Part of a small language model's weights: vocabulary 8192, tied embeddings.
MLP neurons of a small language model. Each row is named by its layer, matrix (up: input weights; down: output weights) and neuron, and shows model dimensions 96-191. Each number is 500 + 40 x the weight over its row's rms, rounded and kept within 0 to 999. Numbers have three digits each.
After each neuron's rows, "fires on" lists the tokens most often at its 100 highest values on Wikipedia text that the model never trained on; "fires before" lists the tokens most often just after its 100 highest values on Wikipedia text that the model never trained on. A number after a token or word is its count.

L5.up543:544468467491480527534514527458482475541506512470479535543482481480510479499528439505498504500505469527491511447515506458498544422562497497419520607387464518480486495454481444488507527568543546458483464511470583468526478491487540491513502482577563467500562575541437532514462479538459527524
L5.down543:533461434554488470480482485539483484520515559491576492587573580502573537484466527418554543523478471427467501571423573426513536463447490484486530486504484514480462550408475580506520506566501476463509444499466394482457428475527505515505487515538493456513514513492470497437477426463509526484
fires on: "-" 100
fires before: "-" 97

L5.up1060:438460547558445463492486477472511442426512507517438512529519502483485540462494475525509517412461500542511527503508491531531536507541514524513454462474481539501385474551476493531557447513470490538491512491399537486460468472537517472433504499482479496471510602470467463467544567513560595470
L5.down1060:489472527524479456489468541475566519527508551491451469514507458549494459538588543437508530473476492401514462524504528485434517462532520531512426496528526452494536481463613496692515499448507460480440487475463536472531541434519530502519479514503530471524434505509495569462473450513482438420
fires on: "=" 86, " |" 5
fires before: "=" 88

L4.up188:584446524450506541444482505501542520483436530519517516505507487558484536484468409515544519508555488518465465476473521479517484495537502460534465511501505531483520471472452537562523487440508487515501484548497516493488476516397543456518501503499562511512455459468447494617466451418475490559
L4.down188:464510466477450517441508584528500511543534496516403478485506506484462551462524440417606512470559522529541557603535488539475466519457437497503479561451489556508430493443597433534488517540597485494492564489468588481512529505500439493561530594569517510520419567392420547523544472469487452499
fires on: "-" 96
fires before: "-" 96

L5.up1349:497468495542466477492518488498450498463540497445491548464464494448462518490503494494458529413502500460433407468538518470517488503470424498511411496460533524462515504478492532492542371464534496522502501568518515524459531583524520548522524547459453530474582536527542528496523452522482545594
L5.down1349:447521601468508506548453415507477501466463520472507547450508542509481565519501509508478490505488534554499539506483461511465495537522577541582449447452519533465471520527504517603569527503483482482514535446452557416571557528506521434506482514486509497480515529530458464515497478498497433461
fires on: "=" 55, " of" 15, " to" 4
fires before: "=" 55, " the" 5

L4.up148:479497522521505562554539521525530490484547518500417587518544553488473437497517493577475530447446562450494506546511557583427505481438551456520498521516480502513522491488565460502533581550435532586454577532448475511491473516587475530440532470508547477519480520475451514534559507522473506576
L4.down148:482464458558607537463475479496459491532503448528511473547528540563478567477514538449473444510537532540395514504510503464473488506521471519453522452510428558510485532459529517777493489541531470440515455446506549509483470476528510430509550541550454544453530489541473524490501437532543561486
fires on: "=" 78, " is" 14
fires before: "=" 75, " a" 10, " an" 5

L5.up1302:498578504626452466462561507532492482540461420498448502423517415523422440520477475498567575542464459527483541473491475486435500476525563460493489515509482537456440470485475512414501518486460407441513518486526515397531495485480497500448483434514510552521511502531470520469540445501501519498
L5.down1302:574502411528555540461497488555493567487527425548379439568572476488533533492543448440501548544487484538514487455488527514507499478534547512457489474536558496538509549429520415432458540440498485484537500483512459466415526549525455566480550509476502508517456526499558514516466465517507491499
fires on: ";" 42, " |" 36, "|" 18
fires before: " —" 19, " 1" 14, " 0" 13, " 2" 4

L7.up505:453486551487545456503511484413477483470413489537445558450510509521530613542453443513571506514544543489499545528460536578535620513496473598526540516545490531455478474478470503418498447564547462504541467522511478492543554509535589480529481501458543447514462498491553501504438483472468427438
L7.down505:531547534539524462490499534492481477573480494494480430515470501528486528481455498526515458493450431491424474388538443484469502480482507478459513519510512535489547471515492472637489514520526564543495406540470412394447474548501537497472521593450536495451481439448463482505470499428535516584
fires on: "=" 36, "19" 12, " History" 6, " =" 5, "ography" 5
fires before: "=" 44, " =" 16, ")" 4, " |" 4

L5.up1520:468500488547525497549560557414496527463500445511478534555510528454444513478507445467516518441516453544466522454511518505546408485508452501559478529471532460526474508456463516521397527512449587541456546562482448483485473580512517462544491571538545513562481486447517519561531507451518519497
L5.down1520:523474489588534630578464453527491445583527474497462507546495502496503521515487481428483515499471412473452561457493526466507493530505536504510508433505540491532469473496492500530444470530501457492494520474451532522528559533516511485506553578511471535525514542550566506401439536555540509467
fires on: "-" 36, "|" 32, "ll" 4
fires before: "-" 64, "s" 4, "\n" 4

L7.up579:486474486491440522426507422496471510584502543496510464509472477438473511574469541516495599481508559486422537427479480566501372506492491506478543450514496547440530462512480520561503555566505524498404472531412528501484475512532483442475497554540576499453487516499490502482573575469518508553
L7.down579:489431478485490543557508525495414484532559451550573461407426546466521552431516470556474530538493453453507479495514538566479433429477551462488474497489440539472456467519535504495523492526484489484561478440577484498489462482508450530522439507539489477476514576450503521444456459435528447509
fires on: "'" 71, "mu" 4
fires before: "s" 70

L4.up9:474532479448418549551471491570372462515512595513543481529513495484461503525508466558468500473528524416519498450503492474390542456533507458493555479463518491535477494513478503558525510545499456468550439562422556573559461536524502462493544485445504510536483544539475520456580409568457442480
L4.down9:431501503555497506572460567532496522440556447478571526471465548495517501530535507563525494576535428484529517552508513466532524537443483463496520504467520562485545527495471519523504434506544494510481463538511491471438434503447473447404490461403529490468457458519525503488421501535449516508
fires on: "=" 94
fires before: "=" 92

L4.up441:530517486519522499436360532499491448498408515458450570540473524573527511485453549440523546460534509531519483503462503472496444522524540439478435489488567498514499492482479453450537477590533479491500496551474571517510461482517584389511484510563535482531436480538562545431555524465513497456
L4.down441:474510497613576506481438583576505527448496492411504391472447486416475413451506473477449447498453527457477477492531587450481495457532515504480546436486518491532436494420484557475406465515435433497527441407511478522552530457403510453502531475540516484497434531526553523486478449530523468485
fires on: " |" 37, "-" 24, " place" 7
fires before: "-" 22, "  " 13, "\n" 12, " |" 7, " ±" 4

L8.up1148:436493531455530540518525552442470516469544513507449479551505458509494533479511536468513522397502476435435520468506561492445535519524542574459534466532466470459462402439512550526511512456480559464452490526486527558561481499504433524545559539459509498547497544482462473424512533503451537521
L8.down1148:495431497516545516494468475427488530452510425509444494458512520513506511456485491489536501520548441534476487493520477529507522546542458522489440469447471495491547498522430547700519434500519545458474482448458523512505493448499488429479528491448479492431552523500535505501432529505571520436
fires on: "=" 66, "s" 6, ")" 5, " a" 4
fires before: "=" 64, "." 4

L5.up573:492511535535409557526450496537459514519455469494499475577575457521495517476463492555474540496486501494483531523511531506507543509608571527555473489522478510475435544510524484485538453572473471453508577514492470489520506506492444519539593522579506496480479469568473491538497462534514533563
L5.down573:554438456564515502441538468510506476501461519459534591485472494499493451467517495493523546419486512589508535493494484439514478527509421469425487488516474455488486517567513502477492514459554484597503522492589469474530420479445470555553531459526520538468520507525548541556446486518514490518
fires on: " —" 44, " |" 11, ";" 5, "ur" 5
fires before: " |" 27, ";" 19, " —" 8, "ren" 4, "." 4

L7.up805:462490493515609525397454523495482479532519503524458487513560463467471491536493527495548493452438468471489479531495475480547512518519493449439533455537444550528536460483441513520508479530539434458516516556495501541533553518501483482540526502551511494515521544508492521435504420542471461543
L7.down805:463537493531558583465559501459585534500522433539568478553480535486473466467493478494542521536517479502507476554511591493479577480518420479484499488524489450535494534477463466494495529538558530495480549548466506569487520472478479493461548561539488493518514504530490564494496542533524490494
fires on: "-" 100
fires before: "-" 100

L4.up107:459482467528436542470482530481456466500504386473468507452469520565454441449441525488444485463469534521443453481488583554543516546491480498524534503429527472434517518595573457497573522483501557500532456502466480494456429527489519447466541486456551472433469527541527452535487491480518519537
L4.down107:447513561628502476602485496497468477503541467485466572403494551492521474549584516493529506481486471464501428534455605487519519402516502477516519422529449527424458481487464525475498535487477477509481522522508506516486489556535474543495466474555501465515533424446489471529464546453548462510
fires on: "'" 35, "’" 15, " life" 9, "\"" 6, "=" 5, "\n" 4
fires before: "s" 31, "t" 10, "=" 10, "\n\n" 5

L5.up470:454524474540522498492574520502469475466567457505420511472446527481461517632482544519531521499514488541436492437555529569505466471471508508471512478530468567523599494445476476476435576560476502502491555418451439485585520571510498517492496556458499451488501524434546477513502501481460534517
L5.down470:512513475509501474481551485472496495493533515509448444462425467518448552627521494481474498447536577529447428469504481481531442484471463516501554491549470479513482515535497507594527439566471440536468466499435472516554468510497537577545471458501536572484507546473550506514475495529488541496
fires on: "=" 89, " =" 10
fires before: "=" 94, "\n" 4

L5.up773:505472546514530603551540489458593514440465540489531508549547489555499511424485474498583523489503518479516528491495579492589480514527477496500538447534507556476438496453517512509506526497503505412533557499511460534475459576452466397527474427521518473503493523502467540501526510489487560528
L5.down773:486540468479514451457544503473505561499455430494527574486499487511445435506492509474541539437571483552531493554549538497550517454510500494593548503463492504521521515552463586645500550537511513523538512486473475531428533486544512405512479449514606497421589514463469530445508458473497515487
fires on: "|" 70, "-" 23
fires before: "-" 75, "\n" 19

L5.up903:514461380540511490436453468449490459538553482491485509506499498538523484458495478492396501522489470648472482535386497475477563496470515516478456505483515466484473519466502483515508493592489462482526514479453514507478462498538461505455539514489581431513433418512521484483482444418469403496
L5.down903:528467476495575530520588461537491563544485521498494562659461550481519525512498469533489557506522547514486499511496456469496519513512435460522545478503466528476496447517477494461456498547527539496468535526550492492501449518496487490504450512552531548602492547526460468477509498484499563439
fires on: "-" 100
fires before: "-" 100

L5.up1532:482464550478454541507558466587499492495443531478508470444460507567434547500457529470522461391458570481501484518501535436561490446498540524466484532506482489540492476502441487460532449493519420541500483477522526519471530462512480504517483501452516466486530542498505440554472484614490518492
L5.down1532:481526480553487464518489541443476462546492549522533578558527478477506488453507459543515454496546481489573424519503572434463485400558431492457537486484472470456520505499521548497533518493454516496586489447475453438549518474402528495534479527524492435525520487466499503569510480526501469502
fires on: "=" 64, " —" 11, "\n" 6
fires before: "=" 65, "|" 7, ";" 5, " |" 5

L8.up116:526445496556514575527528490422569488444549607480497499501532490570535592461465501525499537509533514544479506532421491450461469443467488556489464484567495449389531518497464444464419490487581451483504503536473545555508516553508502527483544490507495456522440446479503464474505536493475460556
L8.down116:543542369513367502482441512468450530514479517491559494570527515490543454539523437381463568472504491497549499464542567543500468558450501495445531463506469486478571520513466471499533518467518521506529468519455464472503493571501457524536539485504468444490442518458464525531482510485497502494
fires on: "-" 61, " |" 21
fires before: "-" 57, " 2" 4

L5.up615:484535536518437554539507471508579430443534434551455398468480546564431486517459484465453525429512469484426446484433499498423538429455465465515531516436460556518472411494475438598555452515532526469493470501456516552481532533535503529506533471506498514538498508519591461468521479550489554504
L5.down615:454473496432491441492520496489527470499455500563519473542537500482479478457481476512493501523514478544526575536538531503489534527504498496487455536492468458473521512461441541842499449532470513509490525486572540492463534510527557494475503529415465435477605506500501496530505571477508469490
fires on: "=" 99
fires before: "=" 99

L4.up255:494461484517533444488422541512520498471489513517432496432551437460429503533503545535558440464484527418459537446550502572513522450450526471561558514437499503498477528545520497464490454474489445476430467473500510513543482558601507506544538494473532516496506495518581508535544416538438500531
L4.down255:512511541475501519566480506497529503531561479508528546504480498505490498483549438507435504465516441505608539534474562513448492488535448554584516513568467496470492419491471554514535456533551449578490599521515558516476561500396463543453439490513548465516537509440474504481462514522487513487
fires on: "=" 79, "-" 5
fires before: "=" 74

L5.up1363:524475551467485504525526510516536581483480473573458517455461516505437498560497504494495463501488585491468439430441527549427547478456494546462538526411486562517520389491496529466524553480481442464509495526466495501542510523524485429538488455483468540443505408490492449487533511510456475504
L5.down1363:542597457467577521470430561549505492536485528508542472524453528472442447430527448508499555565438494526474510447513521525537488499448507543561542492507484552552533470453543526535550426525460591487578465493479478564471544486440539526484491503533583459518503525510500524482445441433468511467
fires on: "=" 48, "\n" 10, "n" 6, "hi" 4
fires before: "=" 46, "-" 9, "n" 4

L8.up723:455507546440475497549497551485527465551494537501490539509513513506470491546540545591444523562482494499445431451448462575426566486460495525514535471452445495481446449546569479485521489556544474464517440553535426443497597477407529535487538491494531499508449560536496444428516536476480584497
L8.down723:546529484543492555509489522465586500510482526507517536568447529512468463481496458510434476459547546482517495453424487486502515487500488515484470457484510560520495520438562505536491501516505561416457487458486470546528523446499480510455484456431543479526558502442537586479468535567514518531
fires on: "'" 45, " and" 10, "-" 4, " career" 4, " also" 4
fires before: "s" 46, "=" 9

L8.up1288:503492504480516554487583454537498443463476526556464462391589511563459534484504531484457556489471532536430474509525568557398540505430539458482466524425486518467478490500487519529499462523473528547485509561505556499494482437582463506485465526495505461506539527511559469485485492515514568499
L8.down1288:514517512475458461509497469468480480555461480522494508502487496492438457471499528528461526555539489536470532514480518512511488508466491488507476507505498562538498475475493461797502469496481531506501522464495617502489526517537496489418502408444510549475520468509561587491461503396489532516
fires on: "." 40, "=" 29, "," 16, " that" 10, ")" 4
fires before: "=" 29, "\n\n" 13, " He" 5, " The" 5, " the" 4

L4.up1052:467477493562486528492521461495602523495492465432519468526490454510448484472458487546476536391482481508547538469481521544431482502497519494516502544485429489487495487583518484569466484539470462558465479506482523545528485498475468570485455526476523530500473498607483494455529513476554482514
L4.down1052:523477465591586459485550503504516461447440496604565493500466477529462486483412475418482539524498541430522493504471493508592521448499506501493480492547517505507498486468502469631507491575470446460467460494438518544520448506495478537488430444443529538449500531441552515508466411507502507432
fires on: "=" 91, "\n" 9
fires before: "=" 87, "-" 7

L4.up27:469414491437509475429504455493517514491481503518444521515496465518473500523481473492491567445416494488434549497484492544547523463567475490480488465478512561567561454494472446559562509537481463495513520425421557541553525469551428490524494569492430508528488550547490522468458539594464457526
L4.down27:519516484570459510502517525509494513488437508469507494494445520568523536470485552547506523496435468535570449504560487445559498550391518530512547536516551515533519529456459532543464534461465518466509470502525458454574396389501439519435519470444515492522467502499463534486477509504535499550
fires on: "=" 53, " =" 17, "r" 9, " of" 6, "ts" 4
fires before: "=" 70, "gy" 7

L5.up1278:505497508476473511537429496534497530494538533525440476544509595449476530533438536466494507548482432422494480430544510469487508493559433479505484507527437530543462490506516572505515485546509468536409462586526547524489437498424524473520501560507528435550483578503490524440474480531464495529
L5.down1278:520488550522458546495482472511523551544496523567510496465521453539568487503491502509524503543560521526484573487479548479438512506494493529545509477523521467468533490423554457608526472516519483493549496530526529475465559503517533492520502503498483435420537469463534479478538500483471553496
fires on: "=" 97
fires before: "=" 97

L4.up605:471543524437461559543576466501543460496512505488422491503520455532416509525484485459492527424480517474422486504410508526490546493458463508532550550469498513464542496495474488495562556525442460402441433549512539475458425570508456487505549499478502462462490542513495499456484503507589512502
L4.down605:409488512475523484525507494527493467479498478518446434472545480518522473409493508513552456465453538504496416451486513462455495511459477462481516457452454568508525478496569527775494497508545441484506461556502501552492558452580512484488438508477524528546479491468520483541570500464421545462
fires on: "=" 89, "." 10
fires before: "=" 89

L5.up939:474464514476488505500574472444492466528541590476441451518521530513497487561513454524461487509511460535441525454549532476538452499448508501459522499495482501539505418527532594501483495511454458466512464460504514607437536450437549502596538455495504510490553452608498442520441489541483451506
L5.down939:498501569494505483545437443489509557570403493560509497451588476495441527430531503488550410552523506513518455475504463487524597467440529540465497435447447518437497451482492555469458509500506485522529477493498486489475562486497517442467497440445438524550519471450479548510498566500559580513
fires on: "=" 57, "\n" 18, " such" 7
fires before: "=" 58, "|" 15, " as" 7

L4.up620:506418478517466522508485506535466499548496541446468553627552499562496511487470450482545514451518498519465495554447483527485419436490557429497518425497508484428490425454510521535518474584468497528530468435462463506456536532496509537510498603493472510525443485524521564561539410467557534501
L4.down620:493434499536596456574526494460445440515521496580538480571516542494475569567483478458483531450502492515506553493554504468463470507495443548551508481555484501514502493477455465461487551546510545516429547448519493518469480452426486548518514437459495559476522474586417480454479503521438489512
fires on: "-" 72, "ion" 5, "ke" 4
fires before: "-" 70, " of" 5

L4.up1264:497545455482530537497443492464554527467450463578512480511433499473504422543502535523562529432522515515496567422480526480564482445571458545489499527483509527472506531455524477503492498527573482598553479472468411569535484457566479502527469477491512489510495553510552576488522532617421464435
L4.down1264:489499454453495407489496570548494496478454510448481464490536521545541461544493505474484424481442517429550492500492461537537546535467509505489493551549501539494511519594533428427453550537502456492441508529542493473459570590452498435514487514528530580464505571486531543516466506422492458504
fires on: "=" 50, " made" 8, " With" 6
fires before: "=" 50, "," 4, " the" 4

L4.up242:466545562514500525427461483571559460508542475491471444434516470530464491425519444516450528450480457476435489479488543520572540506451503513475536478454480543533517437490465509535516476508512494510513498446493535594456489534555506508520508508470542522539479516554495423506538535529503575527
L4.down242:468499505505481531544516445535458464510488480546433428439545557545476502517517525532506443490500532479434449498526518501434531470528490477447515559480439545497446457445515521808533516528500489464486417551471476531462498506495461493508456475470450469537515460436529488473491494544505605515
fires on: "\n" 50, "\n\n" 33, "." 14
fires before: "-" 24, "|" 20, "=" 12

L8.up37:458495453556471506519524531544412459520539452515464489480501475454567528497511488503479582516525493457418485511501503512526520454430499468509505473533543404484550501468484501534590455560523520480505473501431477504469437471452433493449505487502426513534502447464495446458533536416542562463
L8.down37:497524518503501560508506458539462527557422558499496482457519491456543543530471468437476485505514423505449485564458521468502508516456491456524485441514476437453532504467464585502477564468489600504439514543567441536521549522478496499496515520514507472563570484464466477542494476540536521470
fires on: "'" 72, " Ver" 5, " sur" 4
fires before: "s" 72

L7.up1277:577456414469546481510536511545507522453491521433423543456534517456516458501518495513530554485521456455462547444467489520558548493464464479544544493505460467478521560564423503436504534524507535512507535515514478513513495596519529509521483534405591493466479507467548513511509526521487461479
L7.down1277:519544514448498579487481470522529538482553528500469439380537468477526581470513553485516501470530455538514446574491532431509472568484439522530520527546478539443527494502532542546523554500472526488561486574507525470567524472525570508453476519468513517479487525398448518528547552457509437451
fires on: "-" 58, "rel" 5, " ve" 4, "|" 4
fires before: "|" 58, "l" 4, "-" 4

L5.up760:533504476546447541498470525426523440450497542519522426555431512514509547494500504427496509407425476537475481483540572546458545502575456578474488517531438535531498445498428481530599521493484467528474459477485469526463535500488451547534467502551474459501466532547484482471485475585507523447
L5.down760:369437495458464473448542440510536555526429537499478541507453524562535543450481478443541497415443466464496540540444495445444504525474469553502490584525583495423475461483459472613488527505486507519515442526465525451538515504454501452493567501477524468547513493548505521465451479507481481486
fires on: "=" 100
fires before: "=" 100

L5.up167:559551450578467570493526599429513470419475504450419475455528495548489495490512537553455459426553537473497485525502510470518486490475529506499526532434498569486516465577523513542535423540466469533448486487489549535554459521474489566494420578525501558556493538559534505468464465441511465483
L5.down167:505476580467501484471554554496528518502454515503554541421451479422511469473509451513469559563508484545545454555485485514510470485521517550489539426476549533501509459488574515619527551474509532511450516489457504560520485482523507483522521540518473535523536464431449456470523532478496483512
fires on: "=" 74, "." 14
fires before: "=" 72

L7.up1255:496431531482536515480492540512472501568521546439503498457411503492506504528500489521574481529551481543507430511398518544470507464517520598553536507527527475520536439487549448447494525493515547456533519460494460512454455532516495448498499491451513468542537533420482471487521553466523468504
L7.down1255:614488512529472494445594495514549491485563548557501466507453556550494583550504557528534526489488503495535539506498561532459542432446472533451440512518544479482487508504512552423515487460528502471525477505497459516538508477431474541480451507464454450467469498511508527502475532515504542483
fires on: "=" 22, " well" 21, "'" 16, " such" 11, " known" 4
fires before: " as" 36, "s" 16, "\n\n" 13, "\n" 11, " to" 4

L4.up1202:499518548509544517542538458542493468458558457461442533474536524516458475542518494539473466404480482536417439497491523502472483508404497464531523513443444532465489471453479537537510479501450524553456513479436542468507454483522499545490528550472538497501467523600544468461616530475549498528
L4.down1202:476491511485492486488452543488511551488449507517472482453492471493429500472528485487487488467528582547414552527490472521483498477503525476523469502448449521516504440488503525942478525500478496471481523424480503516539492505522518533512489503544487565519536462511499472540469511493492481446
fires on: "=" 91, "." 9
fires before: "=" 91

L4.up179:486497512472498480490498468431513532507476506471546436509495492520503481488402459520532428496500504465469538428486623514419451525494470518462507441519411512455519535476464534494438482536447472461577513539454500551504461511543512460393478505490517451539607518525517515449507473484526558456
L4.down179:490529478501482549453513517484507505571466499448538478537525518353477458555493509464492486437524503494519503492478467479525520492515512484528522496478582473508544539478483456502465475518502547484526508552478432550526532498448543464471519558516468458512567483551486441471552470468510527509
fires on: "-" 43, " Apps" 8, "st" 5, "pp" 5, "|" 4
fires before: "-" 46, " |" 8, "ort" 5, "ies" 4

L8.up390:422506441547482485490498479500461466559434536468507438539524502527477494526543490501552548488539465570412497485558584524439478531520508504404491492480513482490475496516500495584520472530472486482514499478416499522493567457484505472491519506477499476471493544516548443494445519471493552543
L8.down390:583531479536514458459481508480501547513450514561436482468469414534501471570518463478499547465439513525475492539483477486467494474503501512509480539557457504550529470502552448626506537528482464446504464491469484472535449510489547510553523494534557550456472524443523492456550513520448559439
fires on: "=" 50, " |" 22, " a" 8, " of" 4
fires before: "=" 46, "\n" 8, " 0" 6, " —" 5

L5.up1218:426551570514563510552541452502558485557543479465467530513484542442485632536519421480473512478562508471479552389508569477460481455509497481527579451501476510537475429505509507421514529508504466487501523564488443538475493557505525478478428525549501445523487537453531404460543506480454475474
L5.down1218:543488528496516474485534478547536476523546469543458454565564518525594565465534484524567492568522449548517502468493524494448544510486537553476559468535533520492447476472515466513530427558428523495536497440456489521488490467483491494533515530538503543517461526412508512492420398463487465486
fires on: "ti" 24, "ta" 9, "d" 6, "rib" 6, "za" 4, "ye" 4
fires before: "on" 20, "ti" 13, "d" 7, "ve" 4, "te" 4, "uted" 4

L4.up1315:578442433501468529514556481406438518558509516476511540485547487535512539520518455483495510430511471494470488521568521507509463486543466485443457525475479578578445567488467454514432520493502467469505518493486508535586485546456547523490530456469497501449552532549451481454528520484515496490
L4.down1315:472446462515540508401515492480423534533544582538515569568472491487519506512538525515533514526491493492483551537492445493444519520516489524514488470475523499469512493545482489457481449544470530505599502498445533548529499490487505470541560426483483450486556464570496486456515544403468553478
fires on: "-" 99
fires before: "-" 99

L7.up358:572464485493523517495502545531545519562573455490517526561490513482494487483562489485464457421448453517525524547472474402466479531499449532490462427526450535493391457552465492493484422521439485543469525509479450521465562465450527512484552530601553512568500495489454467515543509533471492532
L7.down358:445435418516520484452492509492482534537485478502510415449470461532540455532479412488467520477448449561407482424488502533533475489415540444556482447506464536476501603501538515408480521544517516470534504489511541460420432491502512565459419537494482567510482506487518586454464476466468448497
fires on: "-" 81, " |" 8
fires before: "-" 82

L4.up562:498562485451501564542446478505439461569532537510454534500513513466486468542420469481490493510439535469396472491489491499509510496486457497554476477502489549540446479471428493582431414512527421496497472528528493519525507474496508519554578555560494506467414452527507513510549538502554533488
L4.down562:519436527489451542512565485471486505461475450586520466496515453443528501509506510502436558472500456522505577499549469537545525430495556527458462524493541529511521526487544489570536590516531532556475542456421572504497505507562493509500468556520456473483579474507510515488523546466530480505
fires on: "=" 54, "|" 8, " California" 6, "ti" 6, " of" 6, "l" 4
fires before: "=" 54, "on" 5

L4.up215:518442540499520512579506483509460474544497434477438463440493543526505497469535497495475477468477515467472510508512506538530559451437477470611533523383498536524548440465528503469521473482483527507489542527474562567485513602560467496488526462437499497524534525490612475531543470601524498470
L4.down215:479531539501438575516553496505498484395536508594442510436478556526413538495489543501536517475508534511482489495555580519514471459442486507419479457500479500493439462480509483657576556494508451525484479528473525523469503464504524442487542469507538445436503495542546529547533472533530622546
fires on: "=" 80, "." 12, "\n" 6
fires before: "=" 80, "\n\n" 4

L5.up290:526505505454486487550494507558439535542547541534487536488462449508463568517504538573501482524458579432452505425509518526446555523442448461516472513561446400526503345522413497453425454537558497514448497447481448522483463537477510477532477536432481513526465498482495479507468534520464509495
L5.down290:495523484450532536506532466527515476458448569504459479517528483446486458469557479537486435435515495510512469482509514531479500501481555530408584534564484472580512540498462559466544492549532530493553512478510551521446510506519488494444517524491461391473550519502526515543494561508502521544
fires on: "=" 43, " =" 21, "mo" 7, "ll" 6
fires before: "=" 61, "s" 7

L5.up981:468481472515519445484486442462482525577551548478525504519422538539474519471535432565549513510433463500490484461550441482475491465536471537530536489570544486476504493483504490478507422452538474497495461494505539404499470546449492397593487613451529486590529496430497529543532541484574492551
L5.down981:521461551519524440498489506457466535448496472426491525519515568539528499534479556486459509466483480460466521397523546501426488485448475454514473526542381447495530508455486531625551468472388528500546489498515488520484569513495540432510581541503560545396557433485546506483529499517456558529
fires on: "-" 57, "–" 8, "st" 6, "che" 4
fires before: "-" 45, "|" 7, "7" 4, "wan" 4